MLP neurons of a small language model. Each row is named by its layer, matrix (up: input weights; down: output weights) and neuron, and shows model dimensions 160-223. Each number is 200 + 20 x the weight over its row's rms, rounded and kept within 0 to 999.
After each neuron's rows, "fires on" lists the tokens most often at its 100 highest values on Wikipedia text that the model never trained on.

L3.up1221,224,209,187,192,185,176,225,193,186,215,193,260,177,220,179,215,232,215,220,210,189,209,189,209,237,186,203,224,168,186,178,207,167,206,173,171,217,246,187,216,201,190,210,211,161,186,201,184,170,190,159,204,226,183,206,216,181,210,223,220,199,205,178,201
L3.down1221,186,206,188,183,205,205,207,203,215,200,208,186,211,210,187,158,210,200,212,245,192,177,234,184,182,222,236,182,184,206,194,188,226,190,220,228,169,190,175,202,223,176,185,203,210,183,203,185,207,209,229,208,145,246,189,222,198,193,241,187,206,185,178,175
fires on: " |", "i", " who", " and", " was", " at"

L3.up2760,168,221,222,196,177,227,201,215,195,212,225,214,172,192,208,210,172,187,195,212,182,210,248,174,207,203,180,177,220,205,193,200,205,188,211,203,192,213,185,205,180,213,211,170,200,188,219,182,193,194,191,199,230,184,200,189,209,213,209,192,210,204,176,210
L3.down2760,245,199,214,218,226,199,188,184,209,214,205,212,135,196,151,186,183,193,188,198,200,187,193,161,185,179,193,199,202,202,206,211,176,185,203,180,189,201,191,208,190,173,243,169,214,159,193,217,206,196,194,220,212,247,209,206,218,211,203,167,200,219,175,204
fires on: ",", " *", " and", ")\n", " |\n", ");"

L3.up1045,205,198,184,208,211,198,209,181,202,210,206,188,188,197,189,222,212,205,217,189,173,222,213,206,201,223,189,165,176,195,171,203,234,194,209,208,211,204,212,206,197,220,219,165,180,206,183,216,155,197,206,203,208,185,187,200,225,217,193,208,206,191,239,178
L3.down1045,175,190,242,208,230,183,256,166,206,188,174,205,192,204,199,195,212,189,196,190,215,202,172,224,163,202,202,209,174,197,228,218,220,207,191,229,203,232,189,200,215,208,220,216,179,235,201,234,188,208,199,181,188,207,220,222,211,190,209,204,183,180,173,190
fires on: ",", "-", " up", " including", "ip", " ("

L3.up692,236,192,193,155,182,197,236,196,206,224,207,218,195,205,137,217,190,161,210,214,193,219,204,182,205,184,170,217,236,220,205,195,191,209,174,207,215,216,207,186,191,185,187,181,233,194,217,189,190,190,195,204,181,192,152,214,193,208,197,205,176,203,189,192
L3.down692,206,170,204,180,207,169,186,208,162,231,175,193,196,189,189,198,182,205,179,191,219,210,212,169,197,190,171,208,181,202,221,197,199,210,197,209,188,206,236,204,212,225,179,219,183,207,209,217,202,196,153,182,187,195,180,207,178,188,196,218,218,194,179,203
fires on: " (", ";", ",", " Bar", " o", " Stadium"

L3.up1445,193,218,202,184,209,235,191,197,174,205,198,155,203,219,200,180,207,211,150,247,209,189,189,214,198,186,188,218,182,191,205,201,181,185,209,168,200,152,175,178,181,194,222,199,209,177,219,216,218,176,197,165,251,201,228,162,170,205,209,192,227,236,218,187
L3.down1445,166,184,213,207,198,233,190,172,227,200,195,190,220,175,190,204,209,183,172,212,191,191,222,202,202,185,193,194,210,196,206,225,214,209,170,200,191,171,217,203,198,227,194,251,191,202,197,200,174,186,213,233,208,196,250,203,197,218,220,171,165,182,186,187
fires on: " Em", " de", " re", " em", " Re", " De"

L3.up2604,165,204,243,209,189,184,202,186,193,207,220,194,192,193,192,179,239,209,187,187,204,228,223,193,207,209,203,222,197,183,233,178,232,202,177,188,218,231,179,201,196,216,185,163,206,221,190,198,193,207,238,228,214,199,218,194,155,195,180,197,201,158,195,200
L3.down2604,194,191,226,209,183,202,204,190,192,220,199,231,170,223,218,208,211,253,217,210,204,201,191,179,177,225,203,193,189,212,189,194,172,170,196,180,169,182,237,215,202,162,221,190,198,213,198,192,198,219,159,200,175,213,193,219,182,243,185,219,238,206,215,175
fires on: " con", " mon", " sub", " ob", " Mon", " par"

L3.up3039,207,189,204,164,200,197,198,199,208,231,185,216,182,199,209,190,191,207,177,237,218,197,168,201,208,200,172,209,181,207,215,194,172,210,212,179,196,226,224,243,203,179,207,189,180,180,210,201,213,163,157,222,217,230,195,201,190,230,199,172,223,215,193,206
L3.down3039,214,199,185,190,176,197,218,183,170,183,200,225,188,193,177,193,212,181,197,167,175,209,225,195,183,211,194,214,219,231,198,222,208,190,190,235,190,201,205,185,197,181,185,181,198,210,188,195,163,212,188,196,178,214,207,180,203,207,229,217,197,181,209,195
fires on: " from", " who", " since", " or", " and", "/"

L3.up1444,207,168,217,211,208,223,193,193,216,205,179,203,205,187,209,197,191,208,180,181,189,189,188,205,179,202,189,213,189,209,221,172,205,195,203,178,193,192,198,207,198,245,168,231,211,209,178,201,197,220,185,210,181,219,197,193,192,225,228,215,189,201,190,194
L3.down1444,177,180,197,200,209,206,225,180,212,184,186,193,201,193,188,214,203,230,220,183,180,195,163,218,212,204,187,222,224,162,188,192,208,258,188,192,202,196,191,192,209,187,193,203,195,174,188,205,206,186,220,217,177,232,183,163,179,205,216,202,177,157,171,195
fires on: " for", " For", "-", "For", " hold"

L3.up137,197,200,225,206,211,206,175,198,190,147,227,187,216,186,197,148,208,230,188,182,202,235,206,188,207,186,191,239,216,190,207,234,184,195,210,167,202,184,182,199,228,197,233,182,195,201,153,208,223,202,227,188,186,195,181,213,217,188,184,193,191,170,206,188
L3.down137,180,205,193,171,196,208,188,204,206,228,199,227,191,171,187,197,226,207,229,229,194,183,178,230,221,203,225,202,222,208,197,207,152,206,212,187,186,200,189,201,201,202,179,182,231,204,208,156,216,194,189,211,215,224,201,190,180,198,194,178,209,202,191,195
fires on: " |", " |\n", ":"

L3.up186,202,208,225,228,204,191,185,233,202,188,192,211,208,211,194,210,193,159,220,184,200,211,187,208,199,159,193,197,203,229,224,188,195,246,200,220,203,183,186,218,238,242,188,199,189,174,193,258,243,208,224,214,189,201,205,210,226,201,213,223,159,223,186,163
L3.down186,206,184,182,245,177,207,211,206,189,195,212,179,222,167,222,190,206,218,192,213,227,199,197,163,196,212,189,177,161,173,210,194,191,188,222,205,210,210,217,210,129,178,174,200,221,192,200,191,192,159,180,183,215,200,228,219,218,218,194,208,256,209,194,210
fires on: ",", ")", " However", "]", " But"

L3.up1133,204,202,191,191,202,205,208,212,208,186,167,218,226,202,202,223,201,217,228,215,201,199,207,187,185,185,180,183,181,234,231,228,200,215,177,203,171,167,188,229,188,233,212,218,175,169,212,220,222,178,221,193,196,184,213,212,197,187,207,191,209,207,209,168
L3.down1133,204,201,251,195,183,180,168,208,188,227,204,196,171,188,196,203,180,195,185,224,220,209,217,223,195,229,194,191,205,182,193,224,217,237,219,194,204,179,174,179,174,203,187,207,209,195,210,181,171,185,202,205,230,221,225,148,208,153,216,207,209,197,165,205
fires on: "|", "==\n", " no", " not"

L3.up1431,163,204,180,192,179,203,223,173,206,194,204,152,156,191,199,222,185,248,213,215,189,164,207,201,214,199,244,187,178,214,230,192,224,222,168,174,234,211,177,199,205,188,211,173,221,196,195,187,172,183,175,206,194,238,210,176,199,249,194,212,204,177,184,233
L3.down1431,217,181,181,178,217,215,188,221,200,196,188,201,209,254,190,204,182,207,210,197,192,166,175,202,241,197,203,186,198,244,237,193,238,200,159,205,217,208,203,184,184,179,188,210,157,192,217,207,212,171,211,199,176,214,208,152,208,209,148,182,208,182,178,235
fires on: "-", " \"", ")", "/", " language"

L3.up2697,192,203,189,179,215,248,185,224,219,224,209,152,202,210,185,216,214,202,182,155,201,180,213,192,190,187,222,180,208,197,224,173,217,188,207,189,189,205,195,221,201,192,175,192,195,165,166,194,176,207,189,205,216,220,173,214,195,202,232,184,194,198,219,199
L3.down2697,174,183,183,183,205,200,206,193,224,214,191,208,213,187,214,198,187,175,214,154,178,211,183,186,231,180,216,198,205,172,219,236,205,198,195,211,199,217,238,206,187,220,206,184,155,206,195,207,191,223,215,210,171,218,200,223,194,178,219,246,196,211,189,240
fires on: "in", "\n", " Min", " single", " high", ";\n"

L3.up1700,212,224,188,188,165,186,187,242,190,200,190,236,208,224,199,182,204,241,184,200,226,184,210,183,198,191,194,258,227,222,220,187,208,217,226,213,213,171,202,192,211,218,204,197,196,214,157,181,190,221,206,184,196,178,206,180,219,210,219,194,203,195,214,205
L3.down1700,199,175,243,180,203,219,203,210,192,237,218,189,179,211,182,187,192,194,199,207,190,169,194,188,184,200,236,183,231,225,181,162,209,151,204,203,177,204,188,202,174,199,192,213,225,183,201,229,218,186,178,239,200,187,197,194,196,181,190,201,200,168,211,215
fires on: " |\n", " (", ".", "\"", "9"

L3.up636,222,184,239,194,246,182,171,183,238,168,207,170,222,213,199,200,177,211,162,182,206,220,192,187,205,173,201,214,207,179,205,210,192,187,195,182,186,221,203,163,226,221,194,179,184,181,180,217,180,176,177,197,182,193,188,211,208,193,176,229,209,216,211,208
L3.down636,194,188,215,231,205,178,195,187,210,209,191,244,168,187,173,183,146,203,225,220,242,200,227,173,223,212,196,206,246,185,213,221,213,198,198,177,208,169,195,184,225,196,223,203,222,224,168,203,204,207,179,194,162,187,218,206,207,202,191,190,198,192,199,202
fires on: ".", " from", " |\n", " for", "|"

L3.up273,166,205,223,209,188,190,210,201,216,202,206,193,203,194,212,229,203,203,197,203,169,174,208,216,193,228,206,185,214,199,168,220,193,229,236,187,223,188,185,193,205,249,223,161,182,207,223,192,200,187,178,197,243,215,195,201,170,200,206,204,204,185,196,230
L3.down273,204,183,207,210,240,259,224,218,211,203,218,213,157,201,193,178,197,153,196,215,191,174,200,183,211,184,234,212,180,181,202,185,214,223,198,191,204,205,208,201,207,194,243,185,174,182,169,198,244,230,218,230,210,225,195,211,213,202,191,190,197,190,216,186
fires on: ",", " and", ".,", ");"

L3.up1473,213,189,205,206,218,231,232,233,196,223,207,190,225,212,184,227,164,195,196,199,180,216,196,195,180,206,170,216,181,166,207,241,231,177,175,166,201,196,206,197,234,191,208,205,181,211,237,190,192,191,206,194,238,187,201,178,190,196,176,178,193,209,198,200
L3.down1473,195,164,229,190,208,245,222,230,166,179,189,182,239,185,228,218,189,174,205,196,210,220,190,194,204,200,188,173,193,226,223,206,237,186,198,186,213,215,189,201,219,208,197,196,192,182,188,229,200,214,238,201,182,189,213,213,171,167,203,226,177,196,188,161
fires on: "==\n", "=", "\n\n", ".\n\n", " ==\n", ")\n\n"

L3.up2652,193,243,188,237,200,221,210,212,197,214,215,230,210,177,183,190,202,191,215,193,217,190,194,200,191,176,200,209,185,221,177,173,217,217,201,204,214,259,220,212,196,207,200,159,203,190,192,215,234,172,193,211,180,193,218,189,181,213,189,204,186,198,194,195
L3.down2652,190,230,187,209,170,186,172,216,177,255,247,197,193,226,218,182,213,233,196,206,226,220,179,200,189,242,190,213,212,208,197,178,213,211,211,164,183,169,195,221,169,237,210,184,200,209,188,212,211,168,207,190,198,221,228,209,166,221,198,205,160,195,214,253
fires on: ",", " after", " @"

L3.up976,184,234,172,181,184,194,204,253,237,208,169,184,189,215,201,166,190,205,195,211,184,212,193,190,220,201,212,224,163,205,199,208,191,169,223,215,230,203,178,194,217,227,207,201,201,217,190,211,212,206,210,198,217,185,201,200,243,205,193,219,212,172,175,208
L3.down976,191,168,190,176,208,222,179,176,190,198,205,205,207,165,184,196,221,206,210,213,217,186,211,216,200,166,204,191,229,218,190,216,213,195,163,188,194,196,192,207,200,249,197,207,216,216,240,225,178,150,191,176,165,202,222,216,171,201,184,204,173,212,194,209
fires on: " |", " |\n"

L3.up1643,244,219,231,186,193,205,199,190,169,232,207,217,175,204,192,154,195,212,207,192,199,197,191,235,171,173,192,210,182,178,209,157,197,202,185,245,209,206,211,202,215,212,219,210,214,214,180,198,204,181,167,196,219,209,191,211,216,243,187,200,204,189,219,188
L3.down1643,232,198,217,189,204,203,204,166,200,208,222,190,220,198,180,193,210,220,197,170,210,245,187,203,186,230,203,226,229,215,218,165,220,197,189,219,229,220,212,221,227,183,179,183,231,174,212,230,161,188,224,192,193,196,243,202,238,159,191,159,208,189,187,220
fires on: ":", " |", "=", ";"

L3.up2306,188,208,187,208,181,245,193,238,224,196,189,185,209,196,219,191,191,235,206,188,192,187,183,184,210,186,168,197,210,206,183,237,203,184,172,204,219,184,197,184,213,207,184,218,233,195,203,199,207,193,233,178,173,214,172,229,179,160,203,213,168,210,214,235
L3.down2306,235,200,201,188,226,188,195,222,185,208,239,208,236,223,207,183,215,162,172,196,182,197,181,194,210,210,205,176,212,222,182,222,183,203,176,199,231,191,166,188,197,186,196,183,183,217,224,208,196,186,155,163,225,208,189,224,177,203,209,215,187,225,214,182
fires on: " out", " in", " from", " im", " un"

L3.up2683,211,198,185,196,211,203,184,158,194,205,216,192,208,192,167,227,206,201,192,175,165,193,203,224,209,186,216,200,179,238,155,161,246,205,224,205,213,210,192,194,200,222,184,196,234,205,194,235,171,200,173,211,238,216,207,195,205,202,206,195,177,177,214,205
L3.down2683,221,229,217,234,228,187,193,193,203,175,193,220,197,215,183,223,246,231,208,201,217,173,212,192,191,203,199,211,229,218,181,204,194,194,209,188,211,189,192,192,185,201,215,194,183,209,241,228,176,203,249,234,193,232,209,179,205,192,135,185,179,223,202,225
fires on: " |", "|", " \""

L3.up218,231,181,194,180,173,223,212,193,204,210,196,197,243,190,198,205,159,225,188,202,169,209,189,211,220,207,180,210,208,190,174,195,147,173,206,213,256,209,209,190,211,209,188,215,211,224,202,151,219,222,209,179,191,176,176,185,188,225,195,207,206,224,181,211
L3.down218,194,202,217,196,183,147,199,191,217,219,196,215,209,204,197,143,194,223,204,143,203,155,207,205,198,250,210,216,204,197,187,202,208,207,226,223,177,199,219,209,170,213,191,201,171,201,215,211,213,209,182,205,233,187,220,179,207,185,201,187,205,190,160,216
fires on: " a", ",", " in", ";", " announced", " an"

L3.up1331,189,229,221,188,222,225,179,136,177,240,202,213,229,244,176,182,195,214,177,152,194,218,188,218,192,204,204,191,213,173,213,228,164,204,224,185,205,196,179,220,198,190,183,216,193,203,201,177,224,204,226,195,196,174,248,155,186,198,217,213,182,218,227,209
L3.down1331,189,228,231,216,192,248,206,185,210,217,172,239,208,197,188,186,236,211,187,178,197,179,206,203,177,204,222,186,211,188,200,198,192,197,234,182,217,200,172,181,204,205,197,227,173,162,202,181,235,197,204,200,175,203,262,195,203,209,170,216,175,199,218,197
fires on: "ir", " Sh", "ak", "ush", " Kit", " K"

L3.up1941,162,209,201,211,164,203,189,184,191,194,201,170,218,196,245,209,211,164,208,237,181,189,192,203,196,233,198,192,206,199,198,229,164,190,193,190,225,202,174,186,157,177,200,189,191,211,180,204,202,192,184,190,223,180,226,191,224,146,221,207,230,225,210,217
L3.down1941,172,201,218,156,182,227,162,148,198,205,197,222,203,172,184,186,218,207,233,188,192,195,195,189,190,202,212,181,167,197,174,206,198,211,197,198,188,219,159,182,202,145,183,211,207,186,205,204,225,215,192,188,191,222,198,221,180,204,185,213,195,188,192,212
fires on: " New", " Re", " re", " National", " rep"

L3.up106,178,211,205,177,223,234,178,199,171,195,199,191,196,202,223,190,219,238,198,173,193,224,183,161,179,195,192,247,196,212,197,216,216,207,195,198,201,175,203,182,179,187,207,195,164,191,205,224,261,140,201,204,234,189,193,189,240,221,178,184,197,203,239,225
L3.down106,199,217,185,185,204,210,210,191,190,184,216,200,205,214,166,198,252,201,179,214,196,210,152,215,210,205,225,205,176,209,205,168,177,194,204,191,189,219,200,179,234,196,193,171,202,211,181,180,182,217,200,192,200,198,219,237,212,188,232,216,180,225,184,192
fires on: " did", " made", " do", " |", " does", " make"

L3.up840,206,219,206,203,168,190,207,204,196,216,206,222,215,207,190,181,225,206,189,177,182,223,229,222,202,198,215,196,247,199,202,198,212,198,196,211,207,229,219,133,217,176,205,241,188,204,214,197,189,162,201,169,200,221,243,225,206,194,153,186,195,211,200,182
L3.down840,178,197,191,214,161,146,207,189,222,200,200,183,212,196,141,205,212,196,230,200,206,184,216,205,195,172,213,196,206,197,193,206,185,173,228,214,234,205,194,208,188,198,197,257,209,200,205,180,195,170,185,191,175,192,180,193,161,184,202,197,176,188,181,211
fires on: "ig", " W", "ater", "art", " w", " eng"

L3.up2237,228,245,206,180,185,208,193,225,200,198,195,205,183,218,172,195,180,189,215,200,207,203,195,162,224,175,178,195,205,194,221,176,170,172,181,177,193,209,210,222,205,214,236,207,168,190,160,188,209,160,199,220,206,206,190,217,195,269,209,199,184,214,233,203
L3.down2237,198,184,214,205,203,182,216,226,188,222,150,166,159,210,220,196,198,198,219,224,241,240,199,186,214,173,170,253,202,175,233,164,222,199,200,209,231,220,186,209,228,185,165,219,205,191,202,224,191,198,218,223,204,214,186,232,176,228,170,203,249,235,189,211
fires on: "-", " ;", ":", "\n", " Township", " *"

L3.up2019,187,242,168,199,179,226,191,218,228,212,199,224,176,210,159,220,175,206,194,207,171,176,211,191,197,185,208,184,197,235,196,198,219,198,263,178,207,188,191,199,215,202,209,223,211,236,226,196,210,191,197,226,223,206,220,197,198,221,202,181,232,194,216,242
L3.down2019,221,195,201,187,206,249,223,179,150,198,219,196,174,182,206,184,202,205,193,184,211,208,162,208,195,191,216,212,183,176,166,201,194,178,187,202,197,229,201,198,198,201,194,210,220,189,196,198,222,209,152,174,191,248,218,167,205,187,173,201,186,226,172,179
fires on: " and", ")", " who", " to"

L3.up1041,252,215,219,221,199,213,242,220,212,215,212,218,189,241,200,196,195,168,195,211,213,183,186,235,195,198,204,225,215,194,227,178,173,189,201,212,182,202,207,215,210,206,209,180,210,215,202,184,209,210,191,198,197,199,227,188,173,192,191,201,226,202,212,216
L3.down1041,212,205,223,210,180,196,202,189,187,228,183,204,190,177,219,176,192,203,171,190,209,198,175,180,213,189,195,217,146,209,232,194,212,209,179,220,215,202,167,207,159,188,181,174,204,213,233,194,222,206,210,194,196,243,242,198,196,169,224,216,201,175,200,173
fires on: "S", " s", "-s", " sp", "-f"

L3.up2737,210,216,229,177,214,219,208,200,189,205,196,212,184,180,195,200,194,198,185,192,218,224,226,197,182,194,231,183,195,179,198,174,206,195,189,187,201,193,241,200,192,266,221,181,232,208,200,221,245,182,182,211,194,169,235,236,245,212,204,227,187,189,213,180
L3.down2737,224,181,208,177,205,196,192,180,172,197,198,202,220,207,224,213,211,185,198,199,214,218,208,199,167,201,208,237,203,208,183,213,204,196,195,203,211,182,200,203,206,159,200,196,190,205,182,203,190,206,224,164,205,224,197,182,225,176,201,206,209,228,202,208
fires on: ":", "."

L3.up645,191,194,171,172,175,214,197,234,253,182,236,186,199,244,220,211,219,185,225,184,223,221,178,191,219,150,171,170,181,211,151,218,187,213,228,219,196,188,180,220,232,201,230,201,204,178,196,204,191,187,177,207,177,239,201,191,201,179,194,195,206,198,232,196
L3.down645,218,178,207,189,199,213,161,213,198,183,219,200,177,199,218,209,208,227,189,189,194,187,197,220,211,213,190,212,180,200,208,193,209,196,190,219,198,195,182,229,196,168,194,223,259,199,209,163,207,184,163,209,178,232,184,217,220,210,187,195,220,223,203,200
fires on: "he", " O", "A", " ele", " e", "re"

L3.up1066,204,191,187,230,206,214,199,181,203,187,202,195,186,234,199,226,237,171,196,180,209,186,238,202,177,183,198,160,197,172,189,189,152,203,226,172,174,190,205,180,193,206,199,204,171,196,232,186,187,206,222,179,198,212,176,208,188,208,177,194,191,188,199,185
L3.down1066,228,198,162,209,187,177,193,201,219,223,200,185,208,226,191,174,209,215,146,192,219,223,165,196,171,244,191,226,220,213,183,206,207,202,214,183,171,175,188,185,211,189,179,177,210,206,177,213,200,232,218,203,169,178,177,184,212,213,160,201,201,208,186,159
fires on: " f", " g", " launch", " region", "P"

L3.up1177,188,197,206,221,177,210,186,199,192,211,207,183,193,166,196,182,179,206,154,189,210,223,195,181,189,208,232,215,176,201,199,212,207,218,186,217,198,206,191,201,181,202,190,193,204,202,213,210,243,207,133,207,188,193,225,231,182,194,176,254,213,198,226,178
L3.down1177,171,180,201,211,201,178,191,167,193,207,203,227,181,215,197,185,227,235,199,215,202,186,208,190,223,203,195,219,220,207,211,169,173,204,187,221,188,214,224,192,193,178,206,194,231,212,181,208,192,223,205,185,204,209,220,196,196,206,195,193,200,208,180,210
fires on: " the", " that", " to", ":", " as"

L3.up3007,230,196,201,197,188,215,204,203,218,179,228,206,237,173,198,221,194,221,226,202,209,186,186,165,188,182,196,195,208,183,176,205,197,171,181,199,214,203,211,230,199,186,240,193,211,238,187,193,187,217,175,202,198,186,192,203,208,197,178,208,215,220,237,230
L3.down3007,228,191,200,209,198,243,208,214,196,167,182,200,223,174,187,195,195,197,183,206,171,199,205,176,194,180,211,193,201,212,204,213,208,215,169,211,198,183,199,212,164,191,260,200,218,193,256,195,229,243,190,186,174,229,208,199,193,197,201,216,182,193,180,223
fires on: " F", " f", " g", " Green"

L3.up2705,177,183,211,180,208,175,192,209,167,224,214,195,246,211,203,204,182,198,163,190,183,189,206,217,196,173,206,177,208,193,203,182,179,202,220,186,241,187,214,215,183,195,236,172,186,179,196,195,206,185,217,192,206,204,201,207,237,223,230,192,183,202,196,200
L3.down2705,203,213,197,233,186,232,213,183,203,209,210,197,237,183,191,192,221,214,185,218,189,199,204,227,173,197,190,183,199,179,195,247,192,173,189,217,213,192,183,198,171,198,199,205,216,163,208,177,177,230,218,238,207,207,221,191,210,200,173,188,168,179,215,175
fires on: " Sh", "ash", "un", "ush", "Sh"

L3.up1898,200,189,194,187,198,190,188,252,222,203,212,205,187,212,178,180,250,192,207,191,185,151,218,220,216,222,188,238,207,178,190,189,239,219,211,188,256,179,174,207,180,221,195,183,188,220,186,193,171,216,202,213,176,211,198,220,201,208,199,197,179,212,203,197
L3.down1898,198,201,189,214,196,189,227,225,222,208,223,205,195,177,212,235,199,199,231,201,175,226,216,171,199,197,179,179,198,202,198,172,196,205,222,241,191,187,206,186,187,219,201,226,187,183,162,204,195,192,172,223,155,206,223,220,180,217,178,209,211,184,204,225
fires on: ".", " (", " Great", " family", " one"

L3.up1313,216,162,220,170,204,195,196,207,201,191,195,195,217,200,203,221,242,209,199,207,193,196,207,214,171,184,198,207,216,181,180,177,215,225,239,215,193,182,174,216,194,216,191,191,196,167,233,180,179,215,179,212,218,205,223,208,175,180,192,186,233,214,183,205
L3.down1313,209,158,189,193,170,191,215,201,221,214,209,176,182,190,165,179,191,216,194,210,181,202,236,199,176,186,202,208,203,188,190,199,189,192,179,217,206,210,214,201,222,210,200,204,165,215,197,199,176,213,204,241,213,228,157,253,190,183,218,176,224,188,196,172
fires on: "al", "ib", "}", "'", "l"

L3.up439,216,140,185,227,199,172,201,217,220,220,173,201,217,219,175,220,195,203,168,228,229,213,196,226,182,183,193,231,182,213,166,199,182,220,194,203,196,203,198,211,200,194,246,184,185,197,199,224,214,187,211,205,220,200,232,222,174,198,180,241,209,214,200,201
L3.down439,207,181,202,234,180,205,208,206,269,219,167,197,169,177,184,218,218,202,190,216,207,208,166,217,189,186,223,199,183,216,167,163,232,218,195,208,176,217,195,201,211,215,193,188,157,195,196,158,187,215,207,206,202,154,195,232,210,202,261,204,211,190,164,195
fires on: "ab", "ond", " ab", " Mah", " Ab", " Mor"

L3.up1731,208,246,189,201,175,226,190,199,229,229,198,198,173,216,182,224,200,186,217,208,205,166,167,215,230,191,193,197,195,193,189,166,229,196,210,198,233,165,186,180,173,208,173,213,202,199,203,186,187,205,190,157,203,191,180,242,200,195,196,226,205,195,197,205
L3.down1731,187,223,206,210,189,185,217,165,219,201,170,180,210,228,200,162,212,182,167,196,222,211,190,229,196,203,227,235,217,233,187,187,181,230,202,189,208,247,185,183,197,210,204,207,195,188,195,197,187,188,194,173,195,198,227,217,218,216,177,195,212,204,221,160
fires on: "\"", ")", ",", " and", ",\""

L3.up1121,177,235,205,241,175,183,201,232,210,213,203,201,211,188,231,226,182,212,196,173,171,209,235,211,202,184,221,195,182,203,222,199,199,163,202,183,229,223,217,190,190,206,206,239,213,200,219,197,214,209,210,191,180,215,185,210,220,158,171,196,205,187,209,209
L3.down1121,190,255,189,176,190,191,192,190,171,189,201,183,194,219,225,217,222,192,198,205,221,192,217,168,200,176,228,217,194,201,206,185,221,230,203,197,197,208,210,179,187,177,202,218,188,176,209,142,212,165,207,176,201,184,221,191,195,197,193,193,213,189,204,210
fires on: " w", " Dec", "U", "W", " W", "-year"

L3.up2526,184,240,175,155,226,202,194,179,209,227,193,206,170,169,195,204,192,191,219,162,179,200,237,214,230,162,189,181,186,249,197,197,218,200,209,216,186,217,178,202,217,193,189,126,212,217,166,201,215,176,199,208,232,215,180,193,216,209,230,220,222,183,211,207
L3.down2526,205,201,222,205,197,220,192,181,201,218,217,200,216,207,186,202,213,219,199,187,167,225,220,197,183,183,184,244,221,224,200,205,202,180,170,195,190,206,221,225,226,185,241,217,207,197,214,200,186,208,199,173,169,218,204,195,221,225,162,192,197,234,187,204
fires on: ",", " and"

L3.up2323,216,176,234,215,239,196,209,219,197,204,234,208,212,221,206,201,207,215,206,215,225,170,171,231,208,217,170,213,167,179,181,162,189,202,206,202,226,177,219,202,217,149,209,180,199,186,160,187,188,211,190,147,190,145,192,216,191,211,185,212,197,186,234,200
L3.down2323,191,202,251,206,222,200,192,188,156,238,209,181,195,196,190,204,210,228,187,204,243,192,192,184,168,188,216,240,207,176,213,195,211,209,214,225,194,221,199,222,195,209,186,187,213,189,178,185,207,190,200,197,212,161,225,165,205,227,191,204,188,171,220,135
fires on: " v", " gu", "iv", " Gu", " wh"

L3.up1846,172,178,177,209,164,255,174,166,214,186,206,197,265,219,198,210,183,188,238,183,238,190,200,190,179,225,132,186,210,243,201,167,162,174,221,224,233,194,190,238,213,206,212,204,174,204,218,251,206,213,182,217,177,190,201,193,180,194,181,217,210,187,182,191
L3.down1846,190,237,193,200,212,196,179,177,198,169,224,237,209,212,212,177,165,200,216,185,191,239,172,184,183,195,210,194,166,187,196,226,194,191,210,196,206,205,182,223,199,197,190,212,212,198,222,180,158,182,198,204,188,215,185,208,199,198,180,242,217,197,186,216
fires on: "it", "ut", " set", " Kit", "uch"

L3.up1376,188,206,214,234,208,198,214,207,140,204,215,185,187,209,242,174,208,228,183,188,196,161,230,180,204,214,196,183,191,190,191,154,192,221,206,189,180,185,174,221,192,190,209,206,220,196,180,193,168,213,201,204,194,192,192,215,216,210,182,202,183,181,221,191
L3.down1376,209,227,195,191,171,231,180,190,207,201,225,153,200,181,212,177,195,187,214,193,213,174,198,206,227,206,192,209,213,179,208,169,180,216,211,174,194,194,202,203,193,207,219,178,183,208,167,181,217,183,179,174,211,165,184,219,214,207,206,199,191,151,199,162
fires on: " Gu", " gu", "ree", " no", " free", "ru"